From a checkpoint of a small transformer trained on Wikipedia: 28M parameters.
MLP neurons of a small language model. Each row is named by its layer, matrix (up: input weights) and neuron, and shows model dimensions 256-383. Each number is 128 + 24 x the weight over its row's rms, rounded and kept within 0 to 255. Numbers have three digits each.
A block is one neuron, or neurons of one layer that tend to fire together. Before each block is what it responds to, as a language model described it from the Wikipedia text at the highest values.

Description: Separators in infobox and table text: line-initial dashes, field-name colons, semicolons between list items, and table pipes, e.g. "- County:", "Platinum;", "| Montrose".
L9.up30:117145171187135160120155122135119122154139135117108155171097134118170169152130108134109133122093101128141109128114139161109069144121136135136155110093152114179154071103131131068110097136152139129133088132103103126104129135126114107142088130126110124121135142116095133152128145144113102150134129118167104123094124144099170110114155091153109148126130118105115162119126184146116167114179
L9.up316:116105130163099123125105139117127134168138105127124129140117132120136119104133102084132158174134117063130128098109147139144100142112130153124145118141139133128178109132147142117139141169103099133136089124156150159106123103130135122196090103112132090083143131094105124147116139147120123163092115096117132118104092098135109161144112102184144168131139129067107131125171173126118116121120
L9.up1087:113125174115092111096098098097155104145110144131118166094127116135139182109120136118156154118123120092128168180127130082145151111120168158166162123151152144073114111121110137135068139142146120127156140121081150110125098132141137112142127120099157132105076148115112121133088127139149136114120136127134128144110130147089180141166144103093080146157147134098128128148155169113114115103079
L9.up1451:126119126115152113146139119121092127090129153145151150173121120129104127113156107100126160113123102106147113105150121114125097134115129118119163120126144107144142128144159118129138102170133137176153135110126169187117125154130136099122109097097112149110130113098088126148174126083148112129126086123153133118173117111156089128115134095112146164134157124117092070113118156147092140113139

Description: Fires on the first piece of a word split into several tokens, usually a consonant cluster like fl, sh, Kr, sc, bl (fl|oatplane, sc|i-fi, T-sh|irts).
L4.up910:157097144144178148109153151149114088095109123098147127151103131162123113107157122153106091163103139147120190098165184105118115131156149103162094118131121140161107128130146136085112108141072142120126103159145110145164138151119085124074109140137129143139131135131093112145129137126136076123129145101139115092136116126124116122153139151146148108082135115063138131119119107116114137111146

Description: Word-initial fragments opening with consonant clusters (bl, fl, pl, sc, br) that need a completion, like Bl+anc, Fl+athead, over+fl+ows.
L2.up93:141116102122184170114144146139133139059139145139124113163117138155146085118146095129144125129117101149093144101107146131122142132139119108113116146153105097142151137154143118117096136144142079105157123127130097120130119137130132079114167157116143142112155116122111084100169102147117155109116115145077146099127167136116178135089175079153109164157120150142165121149140094154177177108140
L2.up166:134098119133134152129112158110128126121148143141120135122116107146132143118117165128132139105128125085114159122138128152089139115138160148184116099138076106102138112114170128189115123111121121113172131142144078087114174128145143131121090153170160167151192081148116147097148121157099081125133110097124100110146133080147126138122153118164119135131121152153122140133159172156137187118060
L2.up224:136113095121125116109153129165129139138101152107108108096111132134136149101151105067110102108112168140129165130153109160149125123162131100114104141162131114162137127140137140168146126092156152149159085153130093146138106116104087101138077137116112155116143152129132107131089123089102143130121075134116136118138131110131148122097124150143126121127125157076110106138113117153156182077109
L2.up260:146148162141193164099120110079117134093128181110128123160118132111116130146129147153116134156117143161093142084135122141112149126159132158138157096101109084098136125149094152182130099107139143159152138112132126137113139119115127116082101097135121164104116128101091150125160122138138089101131130144122135146134151128136128137126183128119095137144119130121112093133169175204125154117149
L2.up429:169131103127145113144138148106128115138149112120152143156111174138136081105130139117128129154089152143138161126153120147105098163163109099116113137107144134133124175108121140161082077131134105127157130104120106153115081092116099097119137145135135154153101169134154152162164144091160151123155106120122075130119124133096146103138110131129092115142144157115128206132116088139155173114103
L2.up557:159115120153098134107100174086116120128130114086147121117106089168162138150104113134128118147110134176092133123146178112114135103190091115097090125145161143185127170124165157136142128089120134142140133139154120117159160128098056091115117096114163152106112129103156121086112089084144120116137127153102095105175096159076136144108091120135133113108152142132112143133144130077123157137159
L2.up788:147085144156129164123112161101143157118156147126123161180078147121157118079115155110127094117144148152119185101071118156128123110154081094205149154125141100152115153115138122128108108147110159120136117124140090124118161179097141116111065129124085113097117085107096112100138123091161126112134160143109152112180122140096160140126150137144146125134149160088107108110133165144103174085117
L2.up874:147156165157116194156146181109106146171110155132175140100117131139127131130143133131108100123134144154100115117180127116150152099123136096121065189142146110128072178144121158141113119097117161108154119133119087175117134161155127116133110130133154142122125104138106111154154152133125117119110158179123151089133151122090126185114164144117090099086146124116135141138113103106112116108105
L2.up1003:123085136089108157174180180117145158111114143121132143105084122125138086128146122136144124081148123177131123097150137162172161145130108130078064121132147163139125128129124133112080114120150119178178109153116113121114110132118087112079129130108139165128092129094123126137130153123150114095136129057101111110101144137140151122173114110130152128127121163149136147108139128119155144089112
L2.up1057:101100141167119132197161139107087152066139191114147135185137146099120125097087153113117128134126129162115209121143141128111129161146104121146112113145111109141122118123092141132120101127144105129155111147142134117155131136092116152084082107165119182093163119142155169128118155132116142133145121126125082111102137135110152146128205097201132150108117157128149117100127127160117149109117
L2.up1100:178104128102158147161151131131139137164105148091138107125101109118170158106153141128104123157151174149118129148107139118107084141150105159100127134114112154136131159094148131135137107121090161107193133136117157145118129098141084134102105117147114144149126167104110169170102136099076131128160116166121110086115128135135127153120120146146131138115143177110105103095105113126119128125095
L2.up1123:142133151134161164134124122135139144113124090091150144148147151153101124151109136108155136119110149127109126096141144084082123169164120089182103172118104177174132090139105102169159100124135155123121104125124134113166145100121160137095176134177153113140120104148123137128145099136147138157135102142109139137107151151156158129114157168117121143124149135093170158111154098162152118092166
L2.up1149:126120136135171134107132126104128142102118146095118131092076104109125158126084120106115130087108131158074171125140132123087149109178131138120115137140141115095159137103167126176124098146178141118177122130161129122106163110136112145082133120160092179090077131131115130111137081147130150138116139112129165086135180108125168123122132122108132112136142128113117118086137156164160137094169
L2.up1220:106091093127100121111148096107113112122143131086145172122140085130116164115152114149087134132123119131115151134170140170116139105145081100129098099111151127160107141140125155158097108156111103132112117131150118128136114102132129175126126102105140158119143161147128123121129119084102143114092096117117101119144143139125141157096151104129096130143122162133141114084104114085136181113111
L2.up1277:163134098154176172167122160096124117097137163125119127122102110120132112099142118121116120114105123131179153120147120165093102171136118079122103152150157091170113131111158124134137082137136143109170147089148148114142137119090089099131080131133101142131091171143127145143129124106120128152105148142181120087120152136145156143155108123177129132112138131151111165099136092115128123113116
L2.up1305:164145113135149115150188135123151143090117140134135106142117122170120110157140173118150143083094145133130196132152128115119120151096109104143158125153122091149135157145136107112106107130149141168165125143147124097153109134146131129126081162163145119127158111109078116131109152142144107104170137122169120095131139146127165144143096149160102132157157123113150153111141105156163123103139

Description: Words right before a description or role assigned to a subject: "as" after described/considered/acknowledged, copulas is/was/became, and "is also" or "is considered".
L9.up313:120132148133146137142169088151135151171072156129139118137143085146133135104118152111128109170116111090134125138132173090124111111088132159142155119090128141132146139176137103197096157149111122133134136151114144139120100141143115138188131142106164094165125128141120099190110075111155105094125116129124127147114081120084129146149092111100165097104161157096129152139156091147122111111136
L9.up314:140128109100146118124132145143155156130132171136088150104134127122154185114145119112117100150142120162149179118129109111178086141157095154118124175147088117096094113131102101167111167176180091099163128156137126102118083152144123143133103109134140109131101115101111115105164100103108111086109123096123132120133126146119209083123098129157073150132114129144108134072157142115102119128161
L9.up906:093127141115121142128139145095154154140093169133129093124155114149120171158161116084115128153150149106129158128148100147142104128141089140110167170100091144139105153153103143156065125139149120145118120149158127158092057115095100139120110118135134104104115133114098146164150151116160100122113110034108130158128075128129137151108133104138168129090115143128144156097158153114130149107121
L9.up1459:141092152113141139106131107101136128147097093109114104122142146143116117134125121142155131144150122145148143147106088117132101186152067152169127129162120134123096088126100130128112129119110180161124145086104146099101115106170114126126051147197128137141163109123146138125154140082149122122141116126182135103114113116088153116121152106161118112099121148103106154138184135095111133118179

Description: Final tokens of sentences where a word piece or word is fused with the period, often ending a paragraph, e.g. dec|k., Cub|a., noth|ing., 187|5.
L4.up442:182116135154185175079170169123136157090112147126138136130132124162169147124123150082103166129143136139187156136124127165141113138147116138141120145172155125153137122125101121182116147142117117128142107098118079099116136120157132073142154144136133125121103119124141080142116128116117175131108149133077113109112138092124129121125127137119126132124230134076063168099140157094104124073152

Description: Mostly "as" starting a clause or comparison, as in "as well as", "such as", "as soon as", "as the crew"; also "for", "than", "like", "towards".
L4.up749:140110125134125143108148086143143131133123130109052125130123115154182170112140143093114124098116105125164125104100097128116107121115111133115121154139132128112111118134162102144110126138149127107143109132119160109099140164099111152187120146110156123136178133107112113158111099126155125112107120075116126134142107120114170144108113100131097157122145142097144125120166163135138096123132

Description: The comma (or closing word piece plus comma) that ends a fronted adverbial phrase before the main clause, as in "After going undrafted in the 2017 NBA Draft," or "In 1974,".
L9.up150:133114183145148151100191130133132142088089138088104169124117155107139152162108114097138126120112136132140146129147109149155133119148103138132110135093116079155123130115116163133133154159089112127168100148103140124152110149108103097139060139111177133146097167110132082172178151123125135158129113126121166131074117164126121086134141126139122145121095121146129120123108174104118152106138
L9.up240:163135157163154131106095141142102140110087131096122160133079133128137104144106128136126145097074125122152143090142139104161107102135134207126116159122085090167160079112181126181125165118123111142150151119165104111107127139134151084178082127131186150116094121093139113146181140121144143151132122152158146117125140130145117092119140121178138157132130136175112107133139137131130112098123
L9.up525:162123079195151145102131147107133139115145125107088165124111143116161128153105102118125145136127124096119139180136102123142104078100112125139124142130099132162140127114131173142144165134107102097176168154141102129091130155119141102181111090127179128119096141112099084149110110158123183118139143125132110106088127061149158115115135124139141158122163125140103113113144152108114105109137
L9.up665:193125089149176132094114135101114112098121129096102152136083153146127180138107135113127135083110120130143181128161103125146086099136134164131150154126091101149155117134148160144115144125128089119143106135121082140085109131133165109136108126119152092109112149107141090115143077139126175130139147148133096107123114094151128123140137128147123120074160127121114096132152118116112104102157

Description: The word as in every use (known as, served as, such as, as well as, as of), plus the comparison words than, like and name/named/called.
L2.up115:119125179143147159118164102142133104152096118121105152124096155112178157133150123146100140129139124105100161172098089122104127123128122170158150117126077190136105117106138100174115147087176190154131107101127129118095121121160159161173082149153104150125086121146073113166166098118152156110102159127129122149129133139084133139130137121127131167087133158086139143158134091101111096092106
L2.up366:164160117109139115124164188105087152121091126116075095138117113175130172074116105135090117141146111116153130141135118119103115124141122095133103159151092121131131176176160162154111114081150158158133141135104162162098096133164139134103143165162085139147156167137137142117121079119155105111117156143168087125092070107106157174116125094108053164099139102129087129081149171134123147140151
L2.up438:138118124107136154167142151148138140162082125154149118153155128094124141107152153144157109164096094110137165093119150154124100130134137126159131129137124156104094147115107139173114135141108113160164125120124112098071100130131140151146084117114163128119146128140096111137112144154158147127116153148136136102087117123106165141127119123170113094100144151166150145124135149098132097108120
L2.up491:122109142172138130159104137113104170096081123142122133158124140096119153135159137120103141173121042101146100128109135080132109131137124152150112176065144119124118126113121156174079150119127111142094140137112092131177112108116136128121137133137144119117150124114104151139110108165123139128088105108114153136117137132085151100128140147129112137110121164093155117152182139141152170136082
L2.up595:087118180135114134160138146150103123117129156158113119121106131136149188131126123126117159144141129119096134183129089184104097120122113169131117159139155119129115166084125089167091119134119133157105084105118115149146119129128142118134099125119119137119101137076091071163199121144108110142105116101128146129087119094119157171130162104159159140094127137082114141148148148125164166138117
L2.up628:139117115105128153135120174136124150133110117141110080160124131097148129107137117137134121156121128115101126129121083093133085119086085163123128163146116108123137128115180106149166158121129110144144118140098152108113134085144103121149113130113115159152139096130120112129121099137105101126135104107167176112108082121102128106144133124098107128102169178140108114158135144118133140136098
L2.up669:119141122116142116128139099117091137092112169137110120148099092139130113131161136126115130158112105106124135088141122129090130126140141136152190122126125136092158083103158118169094139110146142128134190125085117110074122150118122122131134126131115135115092102125088134116122096171134121090132144089128148124103129134120112133105139140154118177101098126109112087164129169162151141144078
L2.up744:169119129144136126182156164095150106122098155137135105130143128124158153079140110128090117111147152130101121145099126144095155113078144113170123133135116139130136136121146145127092134107155128149136124129139119104114139118107147114142100160098120176096099089103139126103084097122100137114132139119159136124100122130143122152109119099180130153122112105102175101135124112137103114097146
L2.up835:099135136118125115081156132139131103134117116158100120111135122127131138146181147112072126175122120101070126136134105122116074103092089116116150117080108184139109129109131136122103186097126186138152098099120118106100106139129104159178116115109141141100093181101120124124145120141165120111084114119136159103097154155140119116132135142126128175132129142130093094138108145153145099106090
L2.up961:178116132140145137126186136145084095125119103136125168164081128132118160130125095128102135126131134140176130157132111131121119135125122137119139128096126118126119119136169156183112135137149152092170085103116137091112133126138162130119138118157104138122089167104133151107099106148149121108135175131125100133124118091105102158138136116145106181157119140118121115150159113171120135107111
L2.up1007:123130120117118136094088093154163137112112089107099078117131118091104156109148116101134157126142119106121107155110099126123136170174149085117139147095151124180124103115110160153112101107146112118148075153146106154137101112142143160138170116131109113112099100109108128136158138102134123145111154126142139114116108140129103135102125159146112152124116154158141179111105125155155113148121
L2.up1189:162123133130134116148124105167078094145145171144107128146142166146155146150121137103148130127115150110172132162121097121127102098104145190113147080120114121134145055153134116113114167116147164176106127120112110118100110097113133103206145117136088145159117122164087087129101120099111162106125121120137106166112113122093117094138123119091138154119113144140114133101142140103105114099114
L2.up1212:134128125133120155131173139109161123122118171123141100117093093125162191120138150114080129101115127099129154128093112131139153113111130141122161108117146103123154110110196136129142177120116133117118112115079125125098111174113165166124071187115132135117103082156117128150103095157122087097110151125139111128117110090093117152109115145187090130094136165123101102133134143167151143121114
L2.up1373:139131156109082129153146139128129183176096130155089149149072133144143144112163131095125134165127147071136129148140100094151098132073101121097179095095120114111134158168102125159105115133125156108131149074108137133142133106134113102120092154096082130144113150115158101127141107143122144106147151122126163124120093150126107095136147132115109126128130136122142121152104158133125123121111
L2.up1420:114164113104131169104134143168126135122108121125080159094163116157165128097138129117122126132151123124188154139085114167116093139106106114097108173119110102124129115120104082122155142162108113113110113116159144136154116137121156095176114181120091153152103135098101133144141125105060155116127170111115119118142121115134079111125135129099110129101113126091139106118112137139091088111137
L2.up1484:131129109103119159072142147130136183117146158102146142084130164160145114149137138145156106146111134145151159135144135109139096100132104128114125085155119127140123087109131065098107132135124152096144127133166150095128154105136117110161114124174140125144097139120164132129135145177102098076089094151142162152124104089130161126123114113157169160117136134125122118168145150099101141111148

Description: Short word-piece tokens inside a longer word still being spelled out, often after prefixes like out-, un-, non-, re-, as in out-c(omes), non-pro(fit), Pl-ac(ide).
L9.up121:106102131131155145093167148108126155051149177106136112150120121149127112077150113116147128110126104168118122122128109115138160168130105140125080174128095145168169118144110134143164140112112142116175147145132075150115154133127107135118115150108125129141119099151082066143111116111131131168101133121100163104160138114095150177096113141095127095123155119071116119086088130133087158092139
L9.up189:132120122127180126096102119129170142112157142105135123131143133136112104152144109089125140158116114104114119141190102144114134138129108143194132119079134099178129121113162148128134083110089136117115173115122091115120101109106088113135137059126126107129132097120094060158164141115131143146117119134130152092140107098125102174118152130141141113077123136120097132115129147126109106123131
L9.up228:111103129161148158140114126125134144114120150104133125093108129151136126136158141125140100148149155123105147128094132107123119107087127111139089109159119106139103158138106061161114135142144110148183156098108132115111169150077152117140128124130146135122080160114086099145119117090098102102120152144148118090167110117089159150104151126122117113166175177082102125158114119113119153087099
L9.up790:164118102131177137123113122144145132096125160086158168144122123141135122125144114173093144085133126187122108140145125131096147117075103129128079128146146107123152148113134075141096121145114170083102141123124158135103114101145089098105122151121111124134079100127151093111100085147152111148138134141165154086145106140094127153123111111137124128120085142117130116125152084136143106137111

Description: Semicolons and cells closing items in dense inline lists or tables (certifications, coaches, squad rows); elsewhere scattered, unclear prose function words like "to", "is".
L2.up10:099120176174169194184133112126114108151075151110124148144123108137107161171168162152099154155099133134151179096105136114165159145130145156162114121118156129143127112105142134113080160155152094116161169145144089068123130154114120158166100089139156119099116115138095117142101110128146119156112104092111119081133141127109119121105137120118116147133156150111167137148133123138102122149107
L2.up90:135119131132136124128134129168100133144108138138136150164120073147132125181141114138109142148102107141124143144141092137140150100129148141140161153105146154170140120089084124106103112155140136114150112140161087097129118178137078140171081138138141128115140117118099101126147124101140117120090093097128088139136127112093124136141169098127152142138123110087107147105132156117130137128101
L2.up116:132085100175112147147157096147135114106146146113133160121116080171114137109136106122110137122112105109102138134106140136133105093148110146167156104126135130190092087156162137117145095168121108121153133103132116127145128149121120136145130105124145133118128152129093141134166086103115156122090125145105088112122166133106135129140153099134117166120108134073160139104188119108133107091121
L2.up150:104064149178120152155120132111069154122113157158126131133114092136165120114139132121150171161123120146124119138147129108114124140097099148145125104091122165135099114114134074146106138119143123108146103096145092082108122162091106114168074128173121143101154106134130109127123117055137129125077093088110155127154154125160134124106155098110133124160124151108108125104116163144104120132123
L2.up202:105120144176118165154148124129147169100053124120125109118142104102158146138125167135091151147130076114137163165128133118147135144102147140137145111077126139114139119119117118116120187126154100111183142139135120098144116156126091106133121125155141109067137132137126117124117113073142146123094108116126161109111152114108158113136157101129159133106139169101147169125147136105102140109111
L2.up207:160110161152170122165094138127137124105090157141131170195130118165114148170168149167131132097081121130102095120123093129183131125134130167125155097092132176135152121080163127118111106118155129110135148129137075121136144133088098119127089110168099145113118110126078088171164057123106109133154089120123124109132126128080129143130161145125129155151119134087140141123158144160132134082089
L2.up258:159087144151146130125126123100153106143070145129136091122125088133114160127151121139107163108119097088105102120108125105116138151116101105133107105112169150138099110118114133113133145154122162127120141092117094101124133179092090131145135101121125108147118147137144127109180126115138134159105111123152150086074128121132145118110109138148152102111127123102106132120164113129108097123112
L2.up353:134090159127093173130124125141128098106092192120120113133102105133164152180148131137083137108121133128125157153135137107166150118138114108116112096085138113139116100122155087167092132124133131121137126105124066122147141164122137146144157102114149103176140132065111130136151106091108150154094162053128105102091136100114129154125153119150134119115155128123122113109122158132109158101135
L2.up358:147126155188133145130157128138110143087099140117147136099125107114157169127145129144133147125156154125123154122148162086132136140119095126185134120137106092181123110131137111130097128117132144131140130099131085100144114155104118152161084103119134135132130137140091164154128107132105122146089151095122118087083147122114130130161126107109162180083149113081138109117146158147130130109125
L2.up471:122119161163120156146165147118112148126165140107132119145106086157110112131133150109146125120117127126130121168100113140149101115127125155126101083111137157144087100080121099118138162130139153097137149128106110107125102139087133136132108113169126132156114144087101141149131138141134127103086091111117134097098102129179144145166146129157107152173147142084119138122159147114125102095122
L2.up537:144047139130144167167113142121110098144096153149119135137131096115100103153126136146113145089120084147132143150134101165146162130152155116157114122104132127167078097132085088104131154132127150130163101134168102121169147146097127122127138108144109156137126129124092124122125120069130136133123124117126111119123153137142153122141158123138149140165156129142147117118154159129115158126122
L2.up616:151127135148116162154118088143122118086118181124115114155134101099144180160117131118164160159112082114139115134133119096133145128082112092131144078086148131149135128143118127190092152094123100099139124108165078092141136157118137137147085089120119125152114098132136111154113112113148131087129129152133154110115108120109112127122156085113092145119137124122170116108149154160127149127129
L2.up641:150118134151122112135112130128149087103151118122120155106081124127134163150156150161115128151111128114143097133138136122113097145110096116157167118044134137145147128132117110101132136088105138124115130090142126076148145162100090131156138111156163132153168093113067076121165118119143152127116119116148116142118116106092113140121151101158118137147126149119130161141185139167150149115098
L2.up917:127121131121114139160138139093118109130120128132112106114089101128159148124159177115106157131142066105149141160135130132131141135149139106119111120079133116142106089124118096107086161110126162123127141117149071101146162154095110138177095134153131157151116147097067148128123124092119141093097149131145178138103134085116171107112159115175125138142117163109152126120165116141104166104088
L2.up1115:166077140156156167131122101162149138100076133107097102122121118103127134142140134103148125121128081113151137144140109100159125158125136162152171112071129139111115141147104103132110159138126122122130119150131094079084142149107123142154084104163123130117098105109120141130153126112097106110143151124108146113101140097141130126156163127090099160126101132101091145141181125119132138144124
L2.up1156:108106165122161126131131105111106129100158173131131162146114097104113151131148175114119114122122152157143150164153108131125145080145144162142129071103133121160127130095146134123124135144095151141146139109133092098097131155103107148153078096141121124160135111115125097098150157130122106101107085079100162108132100109155126175131182112119111150157110135093143105112158159138091115098158

Description: Word tokens carrying a trailing comma or period that close a phrase or sentence, mostly years ("In 1993,", "August 15, 2013.") plus nouns like "River." and "club,".
L2.up86:146103096135164167152142142127137166102139157122107128124119136097133175111106138114085138129112145143107161108096084123109094115097095161137090146141076174178131105131147102109154141154137119148130146169083076114093138107102128134120117110132156100109093124143074134135154041122124137101162079118103103102103130140123155109100101113102115191101159131104138156101117122099107111119127
L2.up120:167123150126147167141131128146103110122118116113115164090117097117094144120114127093168158106141136152141108166080139161146098073108124077113125100111130161127135088160134127131095147081148110121138160084127133151105140131118160104124105158134135127112153115127127142123098109134118103104113155135079134092127098147106128177141139145111144139117140114127110111096134151123117129110073
L2.up124:142109121100179133160149144135121120153131126105100160106102146140133144134151160079105131094136133142103121109119138137089127110120144099137086112127098117141101114103115138172082168155149128131103138086119132126109165111083102086195165124147164152159103149116095069107142123135116153097108127155151113109123106105156146139129116118135098174104103131134141110121102124169099153130139
L2.up248:138135133163159175102164130150144171150154110108092160113100091192104122106141104094072118126155145154110117150117141097133127150115093170167104121132112104148122142151116146130119150100160130084155146079082108132140124113163133111133136149155128140144114120088107107101173092093155138128117144138117082079129156119146138100152116107115132139121182111135130126107164083118136124102136
L2.up250:176112142173164148139136158159136123135112108142071140109080092181140140141104117109092126149154130149136116148095153135178090133151076154153141112142129119175144154132119126167136164114138135108128162105064092122105134141143147141101133134133135137126107131081141097162152094072145152150123129135117124140133140075132124147126165132116102165127165142073097152103129111116100104099138
L2.up416:128114112146130187121130133124161152145138132113042147099102118146103110112106118084112124112101115105114107095123123132109125134131101111157129109123076152116091081120151124159125168112162128121154183118106114152099132138071130163161159120154158113128113193145152099092119077119149135085095127123156146115154144109095144134110131160139111169129133110168159118132144127105139118144125
L2.up446:145135128143149159166130162139135156095141159129101146090103101115151127131125115112122117157090112150142166124094140137172100099093123099124135100148104149143127093132125112155149151139151123101120123087136063101143145130128150097129114110111108115137107111102077144165163051080135109108108070109153128128108155095138186123150147132128121136138148153120123159130152140114093135102133
L2.up495:102124112173164160115164124110109143123146092118097136104126149139158094141146160146088161136182169111134121118101133123178092097119098114118135102160134150120105128116131075129148139113157110158187121098116061091107136120128125129179114110135105154131108094134134112122139160146099140108104148124130143133071120148151135163104115145155119178172108143098129143129138161143084102090135
L2.up766:168137108128157118112125144107121102130134141108104160093136140149129129121145139130126172079133125129128145137137097101146088152143108117119109110156108146135131072088161064104123192150159117100126149108129124106149141081081110141130141134125147106133098151158103099084161078137156153118130126076141163133094165088105150128128104119114104159127145154151165123098169113153151143108173
L2.up829:148130123132152137119168120127125137109111110122132123103081117112107122085124108107065147117100138177102144141116121164163135153135122139160128094126110149136120046114149119127110138161131149095120143084086141104166128095119091121155116093122131178099149132159109114107152074091145108115145090135136111124155153102137164108130148124134132211126113129101133148122116117100127157089104
L2.up865:158144133128134158123129134148136137108138133101086139069071131109091129079104142150131150126114155138137113155090124121137124119128094177138094141146148142115159119127088117125108163150117150139108173068144112156113132083119141101142146166116105119103140121103154152126173121126119100111143095102140151119106125114101131144118168139099137169138116132120121140118141165109155094118149
L2.up944:182130124153148142190160154144109131150154096109088152145132147123090170128119135113115139116083119119098163110116109125166103106110150157151142103111130153125149146106155147129116145140160174119133128098080100123096093126131154151145132152163129135090127158113121095111121072101104106097121102120090107110139167083134116156110136132120152193149096129144115129110129131108157148143097
L2.up999:154126133152141157146116123150104134094129123140127127106116099144128110112150121120078110105119114125149122152113111140178099129105100117143094126133120131133117148123147134160110161126178160137155134074126099116097138155106175116136139144134129128139127111091122123143156086086126173116095116114068091130097156117135155140123144086128121154139154129092096149149129110073099111083121
L2.up1322:158119151181153149125107173091097171147132136143147147161116161109136155122114128115101105140114129166102152106134133126131065125111146161157084109145134141144119088125136112133126137157122140135149123148127081120152132123120116136139118090138107126124085154154131113156159088122135161118159109113119126143096109169120162097096126115135122168094177123133132167120114166127092158069148
L2.up1364:143125137159180169106138140176171111141154098113093151147062145160135113154124121140109123111145154117155142146094131095117104122153091151104136103138133122136146102157140102123105131171118147103141159097103119127110166137100145136157104173149137090079096091118093096117136105114143170101091075133107143096107165137129162121122128124128142174151131128094136136120125089106086145121161
L2.up1433:161123172174125151104139126174147136133146097166095156147122103129141145166156120086073121145136132124159137125106151121117113114105106164134153127134142141167139131083132107129106109128163183131110157056140093128113136127112179130150160149147137119088108123112100114155108117134127153091124094099099136116097168109143063162099126150138119157110167124105157107106147162131093153064145